config.toml
num_hidden_layers = 16
hidden_size = 256
num_attention_heads = 2
num_key_value_heads = 1
head_dim = 128
intermediate_size = 1344
vocab_size = 1551
hidden_act = "swiglu"
norm = "rmsnorm"
norm_place = "pre"
norm_eps = 1e-05
positions = "rope"
rope_theta = 15300.0
rope_fraction = 1.0
qk_norm = false
attn_scale = 0.0884
bias = "qkv"
tie_word_embeddings = true
parallel_block = false
init = "normal"
init_std_qkv = 0.0312
init_std_o = 0.0312
init_std_up = 0.0312
init_std_down = 0.0
optimizer = "adam_variant"
learning_rate = 0.000792
beta1 = 0.95
beta2 = 0.95
weight_decay = 0.11
lr_head = 0.00681
max_grad_norm = 1.0
warmup_steps = 379
schedule = "cos"
final_lr_fraction = 0.1
batch_tokens = 32768
max_seq_len = 1024
doc_mask = true
train_tokens = 516000000
max_steps = 15748
dataset = "wikipedia_en"
MLP neurons of a small language model. Each row is named by its layer, matrix (gate and up: input weights; down: output weights) and neuron, and shows model dimensions 160-255. Each number is 200 + 40 x the weight over its row's rms, rounded and kept within 0 to 999. A neuron's up and down rows have the sign that makes its largest values positive.
After each neuron's rows, "fires in" lists the words (lower case) most often at its 100 highest values on Wikipedia text that the model never trained on.

L4.gate1240,134,207,165,211,229,167,248,195,251,200,262,191,281,239,203,209,228,269,167,235,143,138,220,219,165,146,188,160,139,253,144,196,154,231,113,200,264,278,258,230,184,144,199,141,233,234,250,222,209,253,171,270,238,176,242,160,156,165,157,188,278,166,274,181,238,189,167,179,176,201,217,209,212,211,138,227,210,218,227,175,217,252,165,195,197,107,250,228,180,200,151,221,219,364,141,276
L4.up1240,245,207,239,212,140,123,278,244,195,182,232,161,190,187,210,277,192,282,248,162,215,178,281,182,235,209,261,189,191,173,257,184,294,163,225,219,198,202,177,146,204,173,230,200,192,292,279,223,201,218,257,203,182,200,240,201,121,240,233,198,231,202,219,197,218,226,196,217,258,180,240,180,191,147,232,238,234,183,227,212,213,183,176,241,257,165,259,186,190,140,209,230,151,151,170,211
L4.down1240,197,150,189,174,197,224,251,183,184,287,174,153,211,170,223,168,149,216,171,210,195,150,101,201,205,199,211,141,202,181,130,182,204,157,216,145,226,223,206,258,257,216,257,123,205,203,218,182,211,236,172,230,210,155,194,269,222,261,199,198,167,247,229,212,241,189,178,210,205,212,231,253,238,193,168,283,132,221,138,241,164,226,211,182,170,266,191,269,208,199,103,251,192,224,202,211
fires in: "of", "change", "allowing", "online"

L10.gate138,253,229,179,201,219,304,221,208,135,186,219,187,180,217,136,269,248,224,218,248,239,226,127,191,172,262,187,266,200,254,141,169,143,247,176,244,251,169,226,196,180,154,237,221,170,239,192,214,207,240,205,176,180,245,184,197,301,233,212,162,159,121,193,177,179,184,164,195,238,145,237,153,187,175,183,213,221,187,175,222,183,159,242,253,140,185,268,200,125,206,168,245,210,226,206,167
L10.up138,178,215,165,233,236,200,171,207,231,236,265,179,148,229,192,183,178,184,214,227,105,149,262,241,194,258,231,197,185,198,147,110,207,219,205,203,211,179,179,279,171,172,233,305,223,202,204,236,177,193,259,226,222,135,220,177,200,180,135,138,158,150,145,251,184,240,168,182,170,208,213,183,177,175,223,137,206,136,154,245,150,81,178,165,254,215,196,231,237,186,197,164,149,201,187,219
L10.down138,153,239,165,207,186,177,123,260,147,265,230,172,282,172,172,168,240,206,167,272,200,162,155,124,216,184,209,191,183,194,253,225,172,166,212,158,180,175,209,171,186,207,194,108,150,167,158,249,246,219,251,209,206,199,207,144,180,163,186,262,125,169,257,256,204,211,192,205,182,126,201,141,233,187,253,198,209,239,200,189,220,190,217,192,154,215,229,274,167,245,175,169,185,215,254,241
fires in: "with", "by"

L5.gate548,171,190,186,124,202,122,213,154,225,268,166,208,226,200,181,226,136,223,182,233,187,147,153,226,274,183,183,164,184,216,233,229,144,111,264,171,242,230,181,84,223,243,172,180,233,205,205,191,173,162,231,237,288,268,105,225,257,221,104,221,203,144,191,205,215,228,240,186,243,215,195,211,217,203,230,222,116,157,209,209,214,208,193,252,150,194,225,217,160,229,208,201,173,202,238,196
L5.up548,209,250,208,240,236,205,134,215,209,140,197,174,203,238,200,193,201,182,172,140,225,196,150,259,234,265,234,174,148,253,235,228,216,179,115,213,234,248,232,222,227,228,226,149,270,242,258,173,102,182,298,237,199,121,228,124,174,237,190,270,203,270,196,204,275,253,217,215,179,221,230,229,153,215,200,232,149,228,171,170,218,220,242,149,232,205,227,190,206,208,246,231,158,211,193,198
L5.down548,250,199,162,187,174,265,249,174,192,208,187,215,214,255,170,181,211,206,199,202,196,247,202,178,179,216,156,170,226,201,239,206,172,290,227,167,196,228,230,196,162,263,173,151,230,191,231,208,192,145,157,240,169,183,257,176,182,234,144,160,193,148,183,209,180,257,165,241,200,189,201,201,212,212,149,116,205,230,205,221,172,232,190,178,296,119,246,206,230,129,124,250,192,275,214,278
fires in: "of", "took", "tokyo", "curtiss", "often"

L9.gate803,246,219,196,283,240,272,142,222,164,196,204,180,127,168,210,262,194,233,172,201,193,209,203,205,235,178,202,217,138,166,134,230,130,208,256,229,224,147,197,218,182,203,180,215,200,193,250,202,228,212,215,241,194,152,282,185,213,187,191,195,219,234,195,193,193,176,163,133,232,190,197,182,203,276,203,164,206,223,130,246,181,258,203,276,141,166,226,154,282,203,189,276,154,253,198,223
L9.up803,247,252,203,225,223,179,174,141,215,153,288,259,209,176,200,375,196,186,246,224,229,164,199,224,185,224,255,200,151,180,209,204,181,180,208,204,259,166,270,202,256,162,153,196,170,188,188,103,217,216,221,144,175,218,212,175,195,209,261,171,213,140,255,279,190,205,176,197,206,234,267,155,163,258,219,162,240,202,268,140,117,239,133,217,205,226,194,201,220,264,247,134,258,241,183,221
L9.down803,153,209,232,246,198,197,172,181,201,197,198,223,252,211,225,250,205,203,157,161,248,154,213,170,157,219,230,131,170,202,157,221,204,219,143,171,182,151,177,219,234,144,201,234,128,231,170,227,160,186,239,249,118,211,159,218,170,160,235,150,230,153,173,195,232,267,180,158,257,197,258,200,202,242,192,172,205,240,234,163,215,227,236,244,166,219,189,203,208,204,113,222,226,179,177,278
fires in: "as", "of", "to", "his", "from"

L5.gate328,176,158,190,193,193,242,199,224,146,248,175,230,180,209,279,196,176,258,163,217,218,226,245,181,211,156,214,102,220,275,206,225,140,186,213,171,270,257,213,185,238,196,210,248,194,200,232,190,145,192,266,184,291,209,239,135,165,182,219,177,213,205,216,200,189,241,216,190,227,173,218,187,168,183,209,236,219,149,260,140,249,243,195,183,149,206,228,113,103,238,226,246,309,219,164,168
L5.up328,252,149,259,224,205,197,199,224,238,232,223,204,202,188,205,154,186,202,232,215,209,206,159,218,212,102,187,186,126,209,156,178,213,281,217,122,207,221,216,176,156,205,143,291,286,154,207,175,251,114,228,183,202,281,159,194,222,216,160,247,195,212,199,253,228,171,241,189,147,165,136,261,235,239,192,171,173,211,192,121,213,194,191,210,178,306,211,241,153,244,222,217,242,163,251,157
L5.down328,235,208,152,218,188,216,227,177,164,163,182,187,94,172,216,234,236,204,186,203,185,194,220,156,200,176,191,226,218,279,206,222,148,216,171,208,210,260,229,245,231,243,172,315,170,123,259,224,175,217,230,205,252,263,152,157,184,195,200,233,199,187,236,209,231,249,191,184,203,182,222,224,177,236,224,185,149,210,175,209,168,241,195,198,24,224,173,187,202,158,231,222,224,174,147,172
fires in: "born", "october", "augustus", "march", "november", "january"

L4.gate609,188,132,172,141,181,205,182,213,216,201,183,159,177,193,148,244,277,266,190,199,172,155,184,193,210,203,243,150,177,241,207,211,180,230,229,189,213,241,215,194,244,190,169,206,242,182,155,241,260,154,204,214,282,202,192,127,186,172,170,263,188,186,289,188,139,148,182,145,238,183,246,240,189,182,187,143,175,180,193,228,214,188,155,282,154,225,180,177,169,280,228,200,231,144,214,136
L4.up609,147,231,212,213,207,191,194,196,220,204,259,197,180,249,180,198,158,200,207,208,162,220,242,228,224,219,228,186,248,223,226,226,169,229,181,168,239,160,162,190,247,150,133,243,230,89,231,247,164,131,213,160,243,115,211,190,185,193,219,202,94,109,210,180,162,186,207,99,277,202,247,175,201,158,167,230,105,169,145,160,141,232,176,206,245,184,189,207,144,238,262,222,189,231,153,147
L4.down609,184,199,228,189,205,233,230,183,164,142,154,184,240,235,206,105,218,169,180,196,150,174,156,127,233,176,232,187,236,306,167,204,187,181,215,177,212,209,171,162,182,203,179,193,232,190,235,220,211,210,247,203,252,149,186,241,190,183,226,252,216,226,257,247,241,271,161,243,204,165,170,165,176,189,149,218,154,163,168,231,163,209,206,272,183,187,226,193,115,108,222,230,148,222,185,136
fires in: "january", "september", "march", "february", "june", "november"

L5.gate973,187,226,220,132,171,178,241,284,151,132,204,184,181,166,218,241,210,209,222,268,210,171,198,173,235,246,190,278,226,234,231,234,136,165,172,157,183,219,151,235,132,183,230,169,179,289,191,226,242,132,200,312,171,168,227,284,165,208,222,187,185,198,170,166,207,187,211,149,190,276,164,172,141,167,110,227,189,206,191,182,211,187,197,200,215,193,186,151,257,184,250,226,226,188,200,261
L5.up973,163,244,171,186,152,224,169,132,194,254,267,217,198,95,165,197,236,133,204,190,222,206,234,246,182,231,188,146,257,192,199,234,214,182,189,176,259,173,166,217,192,165,190,208,207,233,109,208,184,148,169,182,163,154,246,188,158,152,201,294,157,205,180,166,145,247,174,153,217,233,121,200,245,239,158,228,163,271,263,171,148,144,256,265,211,196,235,170,159,195,159,228,205,222,229,236
L5.down973,188,205,214,234,228,265,239,214,197,169,118,225,168,201,233,178,201,238,215,263,202,188,179,204,217,148,149,267,235,292,223,144,153,201,210,219,200,185,277,211,205,195,159,195,209,262,176,239,138,256,268,220,213,196,177,155,228,179,253,151,239,202,230,232,249,219,155,211,240,255,193,156,216,179,193,245,202,149,161,279,191,201,157,248,212,118,196,251,205,278,205,225,176,181,201,145
fires in: "your", "those", "of", "black", "little", "charts"

L4.gate1199,211,176,196,192,218,199,187,217,161,224,225,145,180,170,200,185,190,207,170,126,175,171,149,112,206,176,264,190,208,182,200,211,209,222,198,238,215,227,199,268,150,254,188,253,187,195,174,222,277,142,190,184,188,230,241,165,177,232,205,218,168,200,224,252,165,174,133,242,234,138,141,212,222,202,232,217,238,215,235,189,104,202,194,140,240,197,167,188,308,180,148,213,242,219,140,205
L4.up1199,247,204,205,217,242,283,232,199,220,166,148,226,181,201,255,172,226,153,158,199,267,153,155,229,241,150,281,226,219,249,263,167,152,167,218,279,204,273,230,239,124,142,177,251,143,230,219,92,284,219,212,195,215,246,266,208,181,247,179,146,193,236,225,200,131,187,209,208,217,249,143,237,252,221,200,214,201,248,189,219,209,186,184,232,213,196,220,203,281,215,193,180,170,229,150,204
L4.down1199,146,199,163,221,252,263,216,140,207,233,185,221,163,114,189,193,209,191,253,212,178,219,170,215,215,247,174,189,216,168,133,188,191,170,243,158,216,222,164,212,209,180,163,151,234,206,203,207,101,207,101,230,222,183,196,190,324,211,250,232,239,178,230,163,225,286,281,158,228,237,203,162,156,206,273,195,194,132,176,164,232,198,228,190,244,221,245,182,158,211,277,200,233,251,269,225
fires in: "in", "of", "were", "writer", "for"

L5.gate276,159,201,188,182,254,219,205,197,178,251,159,108,163,258,195,174,236,286,223,205,244,175,182,186,157,175,97,148,156,239,206,238,212,218,210,222,216,220,183,145,97,201,231,200,148,228,231,224,194,172,185,184,188,196,276,206,173,225,270,237,266,188,167,186,212,179,129,215,195,184,216,190,215,172,128,153,194,151,200,209,186,190,219,173,161,177,137,116,189,267,190,213,224,291,156,191
L5.up276,169,158,129,257,199,252,239,153,181,155,154,189,173,164,230,167,190,210,222,191,179,214,147,152,188,160,250,168,203,156,209,213,187,133,237,132,172,170,134,224,183,207,217,205,171,163,192,174,209,225,205,221,146,123,225,122,249,247,164,253,227,240,269,157,116,150,140,149,243,176,179,223,195,184,221,187,162,225,250,208,175,170,181,209,199,208,284,268,183,201,223,164,216,196,184,217
L5.down276,171,190,245,300,204,262,264,139,132,172,138,255,176,204,177,160,183,263,256,171,208,216,195,205,282,243,213,118,245,155,217,195,190,249,187,131,265,257,187,183,161,197,184,249,187,208,209,148,188,239,201,216,234,169,214,170,173,237,177,204,271,168,240,247,249,194,287,203,195,299,210,185,192,198,177,157,201,208,255,193,164,236,225,225,132,254,233,190,188,149,260,161,178,144,187,181
fires in: "it", "win", "having", "winner", "taken"

L9.gate104,215,227,141,152,235,233,197,240,268,205,228,230,239,215,197,202,202,195,244,129,186,177,166,160,241,237,216,158,121,234,205,219,217,172,199,242,173,277,156,203,167,189,217,249,233,259,260,262,184,138,142,275,189,198,161,232,245,187,129,234,276,148,233,150,207,235,177,243,235,192,246,325,212,172,143,207,335,235,230,165,187,138,147,183,190,129,201,142,203,170,178,183,220,199,238,218
L9.up104,111,200,191,153,255,160,238,301,149,184,154,216,174,227,123,268,247,146,221,202,207,136,203,198,199,191,245,170,197,237,203,226,217,118,161,277,253,184,162,160,226,186,130,244,264,192,232,186,299,179,169,187,193,215,202,204,185,237,84,192,183,208,180,176,175,227,209,287,149,190,235,244,210,200,206,218,205,202,203,129,284,185,195,199,202,220,221,245,201,176,126,201,201,188,245,207
L9.down104,183,233,190,247,316,213,259,218,136,151,218,266,176,258,217,145,181,142,196,166,183,212,206,153,203,209,189,263,164,215,265,168,90,168,197,178,246,211,217,256,248,165,274,186,209,233,250,125,157,186,156,152,220,203,206,226,195,270,180,262,184,118,203,284,138,181,227,228,184,205,176,187,198,157,168,229,201,221,205,226,157,239,209,221,220,272,155,174,146,216,190,233,200,148,139,244
fires in: "of", "among", "especially", "although"

L4.gate1139,153,274,155,240,174,218,209,168,163,201,170,230,293,224,195,298,182,233,196,201,150,207,165,115,214,229,114,132,214,240,222,173,178,174,259,169,281,196,235,242,213,188,247,267,211,240,186,185,225,159,224,176,293,156,169,162,139,225,234,194,193,190,216,224,248,225,230,257,259,228,223,269,253,154,204,209,226,207,194,145,219,243,188,177,151,182,231,226,307,218,179,209,249,246,195,275
L4.up1139,156,168,224,182,155,159,238,296,166,152,210,184,215,133,172,183,168,162,219,186,236,271,228,137,223,274,245,208,201,273,195,246,225,298,104,190,264,168,152,262,212,153,247,207,202,248,193,251,212,243,255,164,218,231,227,100,247,233,210,218,179,183,182,158,202,161,215,174,131,200,168,215,232,240,256,208,235,216,193,242,167,154,220,223,197,214,239,127,199,217,166,253,134,285,213,258
L4.down1139,175,224,192,242,206,269,189,254,269,188,172,173,133,213,207,253,216,205,284,181,226,197,197,147,219,222,166,179,249,206,206,221,179,202,228,138,244,150,257,183,221,126,263,136,183,189,250,161,256,154,180,152,181,222,190,203,235,227,193,162,206,209,206,227,164,201,202,249,137,151,200,89,242,256,192,166,273,266,217,227,180,230,176,202,79,171,214,130,196,175,158,184,197,202,228,267
fires in: "same", "model", "label", "result", "how", "results"

L5.gate452,169,237,160,171,181,190,274,180,215,200,196,225,166,179,139,218,216,277,201,157,204,174,154,204,237,282,242,145,209,188,229,222,252,127,204,205,252,196,197,202,183,225,210,172,204,274,201,110,131,218,183,192,263,191,153,225,197,136,164,190,225,194,221,183,193,146,106,136,225,180,204,274,244,225,145,247,175,180,131,218,170,201,159,203,192,223,241,244,213,160,113,215,244,175,199,243
L5.up452,183,182,253,185,204,206,183,178,217,125,200,184,216,162,220,179,155,184,169,282,264,193,213,265,222,231,220,197,146,202,257,242,194,109,271,196,201,135,239,270,181,207,161,203,240,197,207,175,181,191,244,289,211,238,147,271,220,177,161,166,219,245,208,139,182,157,249,138,226,149,212,123,246,222,160,194,187,199,244,204,281,191,161,219,209,188,124,226,187,269,165,250,209,236,251,167
L5.down452,171,147,200,202,247,205,187,172,237,174,173,183,302,240,300,219,178,243,215,196,262,202,164,158,248,241,167,137,212,181,158,196,209,171,216,147,217,227,199,179,158,205,232,139,202,222,177,229,193,116,184,137,251,208,210,254,168,165,186,225,172,123,156,242,179,212,164,225,220,202,276,173,161,238,222,233,249,228,155,282,199,221,231,223,164,183,226,203,174,183,177,250,121,168,269,193
fires in: "of", "our", "distant"

L5.gate702,183,193,182,190,192,215,165,213,169,207,174,185,233,228,211,222,120,259,120,219,201,274,132,162,214,186,178,293,138,272,165,189,196,208,249,165,190,176,240,190,217,229,213,202,202,186,208,330,183,120,160,186,247,176,252,159,157,156,141,189,197,151,205,198,244,150,189,194,224,158,186,276,139,183,220,203,270,185,185,131,215,219,210,192,123,266,169,293,229,232,239,255,202,199,211,238
L5.up702,174,252,164,229,154,189,271,212,181,204,187,164,147,165,185,146,163,192,222,192,207,255,205,199,209,194,195,232,135,176,219,147,245,216,212,200,177,225,171,124,167,188,254,95,156,172,246,174,209,194,125,335,155,196,184,262,150,263,126,194,167,188,233,136,152,198,163,148,180,224,156,209,238,168,196,230,149,190,243,150,260,164,193,150,156,275,236,201,167,188,167,205,219,153,149,191
L5.down702,210,191,185,182,207,244,265,204,245,197,220,234,180,199,207,178,176,223,199,137,170,141,194,323,131,202,226,216,212,179,206,159,211,252,253,142,229,137,121,192,215,175,192,208,187,184,258,198,127,279,156,212,213,194,160,211,212,286,217,207,171,225,226,229,185,168,193,213,187,223,148,179,170,186,185,207,189,224,210,138,247,132,204,123,220,136,233,160,170,227,202,185,222,185,190,185
fires in: "there", "railway", "ho", "pol", "arg"

L13.gate641,224,211,151,173,229,104,143,148,180,263,206,165,214,210,202,156,193,246,170,215,210,315,225,215,264,283,193,176,175,206,193,199,169,191,173,221,248,203,258,181,159,185,289,231,203,182,176,164,190,183,200,238,205,193,233,218,236,128,146,118,176,197,259,254,90,223,196,194,146,197,262,218,265,223,187,206,163,182,256,223,157,242,189,210,184,219,231,202,200,251,170,188,234,284,255,205
L13.up641,209,194,220,166,217,204,143,307,135,217,205,198,216,264,218,278,209,183,186,198,235,196,186,203,175,202,246,168,182,195,238,223,198,91,179,207,185,229,242,193,184,130,148,209,305,237,186,171,276,194,189,195,232,258,192,172,205,219,168,187,180,148,160,233,211,233,252,234,231,229,216,229,219,201,157,266,217,135,133,214,246,258,202,212,196,247,202,211,215,252,169,177,163,211,210,187
L13.down641,248,168,216,251,195,182,162,221,203,158,153,217,176,171,214,170,267,216,154,193,127,191,143,194,233,265,168,280,97,216,269,148,230,204,192,167,197,170,221,191,229,211,167,217,175,174,117,277,281,180,169,253,239,158,274,309,220,137,183,188,162,183,244,201,242,256,191,200,216,239,169,171,194,165,178,188,231,226,156,230,219,70,196,190,303,227,170,224,222,211,146,229,195,246,252,223
fires in: "were", "was", "are", "is", "been", "first"

L10.gate1006,175,187,185,208,223,204,183,237,242,202,273,200,169,169,199,236,258,176,187,248,207,170,218,173,250,146,187,290,130,198,184,233,151,212,179,125,218,262,239,244,175,173,304,243,201,197,195,177,176,203,204,213,168,220,241,249,220,105,285,165,130,258,274,233,241,216,250,174,158,207,224,232,231,246,219,297,174,121,249,239,272,231,216,173,140,128,169,253,204,127,209,221,231,199,243,182
L10.up1006,241,235,192,271,216,208,220,152,116,188,212,167,220,184,219,122,191,202,120,233,267,204,232,195,233,154,245,181,181,192,136,138,160,122,144,201,244,166,284,178,201,126,149,219,135,257,226,212,220,215,168,190,246,253,243,207,172,220,203,229,154,165,147,215,134,257,156,221,222,230,121,271,171,214,183,206,131,188,218,245,245,232,235,98,164,213,279,257,196,183,194,285,181,217,170,219
L10.down1006,283,159,215,187,235,200,192,249,213,209,199,201,215,169,275,166,199,227,161,196,184,171,202,228,203,156,165,192,177,147,152,173,181,162,150,154,184,233,233,253,190,177,210,203,133,229,209,201,216,204,201,187,189,275,225,229,176,206,184,186,112,225,204,223,117,124,172,169,196,174,111,196,114,218,173,210,224,185,185,196,261,174,228,277,319,224,202,239,87,180,146,211,226,234,209,212
fires in: "both", "in", "such", "than", "to", "during"

L5.gate24,232,192,258,189,202,263,231,173,220,154,191,157,164,111,203,196,261,164,171,190,207,162,198,311,242,179,231,202,197,183,164,194,223,177,154,183,223,217,151,223,156,175,208,169,289,242,217,173,211,173,202,153,262,190,137,217,139,189,211,161,205,229,197,195,123,215,183,209,274,196,252,202,261,159,137,241,226,132,171,212,198,242,172,203,197,157,183,233,241,188,287,159,234,284,243,268
L5.up24,124,171,176,167,235,232,209,209,185,125,185,192,151,182,296,249,216,222,259,260,152,229,157,264,208,185,208,141,257,164,223,219,236,173,137,175,237,265,238,257,196,201,145,212,244,279,250,237,188,220,203,231,221,165,164,209,146,182,222,203,251,254,176,203,200,228,210,199,178,133,209,285,166,181,239,145,113,185,105,192,205,226,220,304,189,141,196,214,187,203,268,235,209,229,233,209
L5.down24,202,199,262,233,181,166,259,202,219,192,200,190,216,179,219,148,160,232,203,195,216,157,190,187,211,213,184,158,151,186,185,235,239,131,220,148,189,150,194,177,231,150,145,224,216,137,222,184,242,236,206,247,245,102,235,207,199,212,243,249,151,252,199,207,177,169,205,278,97,212,171,283,197,181,202,228,134,244,150,226,219,247,211,257,301,215,268,175,138,104,178,215,219,294,230,198
fires in: "of", "new", "other", "two", "among"

L10.gate698,216,236,186,187,148,187,221,213,198,185,216,243,149,201,253,180,230,158,153,136,224,303,238,207,267,184,152,208,203,176,235,157,176,157,207,174,292,236,241,229,211,121,254,272,206,183,157,163,164,214,153,132,257,206,230,193,187,196,124,180,266,184,209,182,152,232,185,270,220,179,245,262,233,187,157,192,141,235,238,199,302,147,180,252,121,199,194,194,169,183,155,182,243,200,156,184
L10.up698,219,238,161,217,189,190,252,176,304,111,159,244,193,224,220,175,147,248,165,203,237,166,253,155,235,180,253,120,179,233,145,229,185,205,174,215,207,202,232,193,227,210,120,235,258,183,131,194,194,230,178,182,218,217,288,179,178,251,127,115,192,170,282,244,212,165,209,267,240,200,161,149,240,252,194,274,255,186,279,159,204,191,133,173,211,171,213,114,211,116,208,212,209,196,221,235
L10.down698,144,293,212,227,253,117,237,195,200,206,118,229,211,273,218,140,206,139,235,152,273,263,167,203,194,182,208,202,232,266,224,160,227,233,191,242,161,252,204,236,161,172,161,173,204,236,218,239,122,212,212,175,253,202,220,279,220,200,242,207,214,185,155,161,151,209,171,190,237,268,236,218,189,197,182,188,271,230,175,133,151,207,174,193,246,219,202,187,213,202,181,205,218,155,134,193
fires in: "award", "from", "of", "prize", "position", "born"

L4.gate159,242,155,182,107,271,212,196,173,243,214,170,206,181,195,268,197,276,228,156,165,144,149,172,135,295,236,237,246,201,254,166,226,192,195,230,222,249,208,141,239,169,127,204,198,283,231,252,214,212,115,198,215,266,305,164,257,206,224,226,119,224,231,244,240,190,145,191,205,228,236,304,285,209,274,123,176,242,89,215,243,231,209,181,199,162,169,220,161,164,159,260,201,223,220,223,219
L4.up159,269,229,303,264,225,234,229,277,235,237,285,189,209,178,188,257,182,158,168,146,178,183,139,246,196,221,222,157,201,185,185,184,179,202,195,206,193,213,228,190,217,182,201,208,221,196,263,252,106,229,276,186,303,173,160,99,214,197,229,200,276,169,229,258,197,180,254,258,144,140,186,202,190,198,237,212,255,183,243,234,191,210,170,184,206,197,223,225,137,238,211,185,196,178,152,224
L4.down159,261,226,243,175,243,113,196,199,156,225,143,188,253,186,154,230,244,209,187,181,197,225,82,158,169,195,190,226,252,133,223,202,225,175,199,198,151,190,199,169,165,169,213,150,238,165,112,163,195,176,191,220,188,198,191,214,230,196,218,228,252,168,194,225,271,146,197,234,259,158,248,183,279,174,75,182,290,199,224,173,199,195,242,151,246,186,240,267,273,221,233,231,235,201,143,198
fires in: "of", "born", "designed"

L9.gate954,181,207,240,211,164,211,121,209,209,167,207,135,133,271,174,220,262,225,194,161,172,175,187,260,257,266,201,171,152,201,123,208,195,226,201,176,157,224,149,178,222,236,218,230,221,172,126,149,169,133,239,208,169,211,208,185,253,77,198,222,105,159,199,205,211,177,228,209,174,268,175,156,192,158,157,247,151,175,247,134,146,161,223,250,132,241,170,204,153,170,194,176,252,128,212,214
L9.up954,256,236,186,195,193,224,181,202,201,244,144,162,219,168,246,212,193,185,210,227,211,192,224,154,200,185,249,200,158,195,293,187,211,281,223,223,194,163,169,159,120,204,174,158,174,228,205,190,210,201,238,263,118,212,200,206,218,198,261,191,144,208,186,167,245,239,234,271,211,220,155,198,202,208,136,167,151,204,243,214,146,182,178,192,194,142,231,233,185,193,171,240,164,217,156,194
L9.down954,234,211,121,162,167,184,188,157,267,187,275,210,220,204,171,236,175,201,160,261,259,173,237,175,233,199,292,295,166,250,274,210,120,213,236,215,289,206,111,170,181,220,183,326,195,195,132,162,189,182,217,194,177,219,222,196,144,212,157,223,133,199,233,205,171,195,199,216,177,204,195,164,193,268,201,246,148,187,226,183,223,158,278,210,276,129,280,184,269,188,171,146,242,243,221,182
fires in: "gulfstream", "diadelioides", "hydrolagus", "darko", "gray", "american"

L4.gate1084,206,213,159,225,184,232,201,174,251,192,163,226,233,194,222,175,269,224,182,201,202,194,204,262,236,246,207,192,142,210,169,190,230,207,225,157,200,279,223,170,184,149,171,171,256,179,207,251,219,182,202,184,212,235,246,153,203,252,189,184,240,210,189,225,170,193,254,232,229,180,260,274,286,174,180,143,259,222,204,118,237,138,175,172,167,174,206,206,249,171,195,222,281,220,147,183
L4.up1084,206,164,170,171,171,230,233,195,187,243,194,173,191,186,196,256,254,139,221,211,165,255,188,210,232,256,174,215,199,235,142,254,198,186,218,201,141,234,194,179,253,194,181,237,182,303,186,244,195,268,96,228,240,190,189,238,123,218,161,161,194,294,187,218,126,275,183,143,160,265,278,180,172,188,142,163,259,166,238,160,196,226,228,236,155,181,307,213,170,264,175,136,214,300,151,294
L4.down1084,160,253,185,191,262,268,242,167,199,208,221,147,193,242,197,205,165,201,176,179,101,43,199,213,181,244,199,182,167,152,192,199,182,167,191,242,216,195,180,233,186,128,228,241,179,199,251,201,264,211,174,200,201,172,122,226,183,218,150,259,149,161,172,234,167,199,291,183,140,196,186,164,219,188,176,267,174,150,127,188,198,212,290,181,146,208,173,218,179,267,174,161,228,250,235,259
fires in: "of", "yet", "the"

L4.gate1066,157,191,148,154,302,211,159,193,205,241,269,210,182,179,149,252,237,246,171,248,174,126,197,172,255,208,183,164,206,219,212,213,195,235,181,247,241,214,167,315,201,134,213,280,286,209,221,218,226,178,186,189,209,183,229,201,206,173,243,227,217,156,222,196,170,188,152,246,213,174,172,175,202,168,202,290,253,167,202,254,272,206,133,203,213,201,214,173,149,204,227,197,212,193,186,206
L4.up1066,187,244,256,244,209,203,227,224,151,135,219,165,256,247,130,187,237,202,151,208,190,232,150,239,192,201,205,261,172,170,202,230,216,181,185,257,218,249,192,148,182,260,188,254,250,225,190,212,296,229,272,128,200,161,210,209,199,222,199,212,198,189,239,233,157,180,155,216,264,164,148,177,145,230,189,182,212,236,252,233,185,217,213,179,199,151,216,183,159,153,189,147,267,223,193,222
L4.down1066,175,208,233,148,261,179,186,191,239,249,184,233,151,102,236,172,164,143,171,161,179,185,162,224,207,122,171,185,226,209,142,157,179,174,160,158,194,228,198,250,186,216,209,240,158,177,216,115,149,238,202,134,181,215,161,236,164,185,277,174,189,157,100,172,290,252,196,198,191,153,179,169,233,192,250,203,232,194,196,185,215,166,246,195,316,186,158,188,164,230,182,222,225,255,239,261
fires in: "of", "introduced", "to"

L5.gate102,128,234,202,165,170,259,221,156,204,239,239,263,170,200,125,163,108,218,193,136,115,202,145,126,225,182,156,204,183,259,216,195,214,179,194,237,220,214,142,199,265,173,260,231,170,230,174,238,234,191,178,140,192,253,186,196,289,263,209,214,230,209,214,216,203,227,198,198,191,232,214,218,205,252,182,209,222,237,198,173,233,229,139,188,218,113,190,240,261,217,185,217,199,221,188,205
L5.up102,179,238,182,256,217,249,221,196,233,123,241,223,172,168,119,188,225,210,208,163,138,192,135,225,155,145,236,270,234,258,233,245,209,188,148,165,206,150,160,204,163,193,243,200,218,143,178,185,204,214,210,228,202,162,245,173,304,194,211,162,228,223,180,216,183,235,201,168,171,163,222,257,196,211,234,254,181,279,213,195,216,161,188,151,171,225,209,210,221,206,115,185,200,108,165,227
L5.down102,180,167,208,254,203,192,221,214,181,166,190,100,210,254,313,187,284,208,176,136,236,161,224,228,181,123,144,220,196,203,163,212,235,194,156,185,260,265,143,167,250,189,198,226,210,197,197,151,222,231,189,195,176,156,183,195,211,236,157,202,227,221,236,191,153,229,130,207,189,190,157,202,191,141,261,205,177,206,234,172,191,161,267,161,108,162,186,197,250,162,210,136,256,188,210,177
fires in: "time", "century", "era", "1970s", "period", "1980s"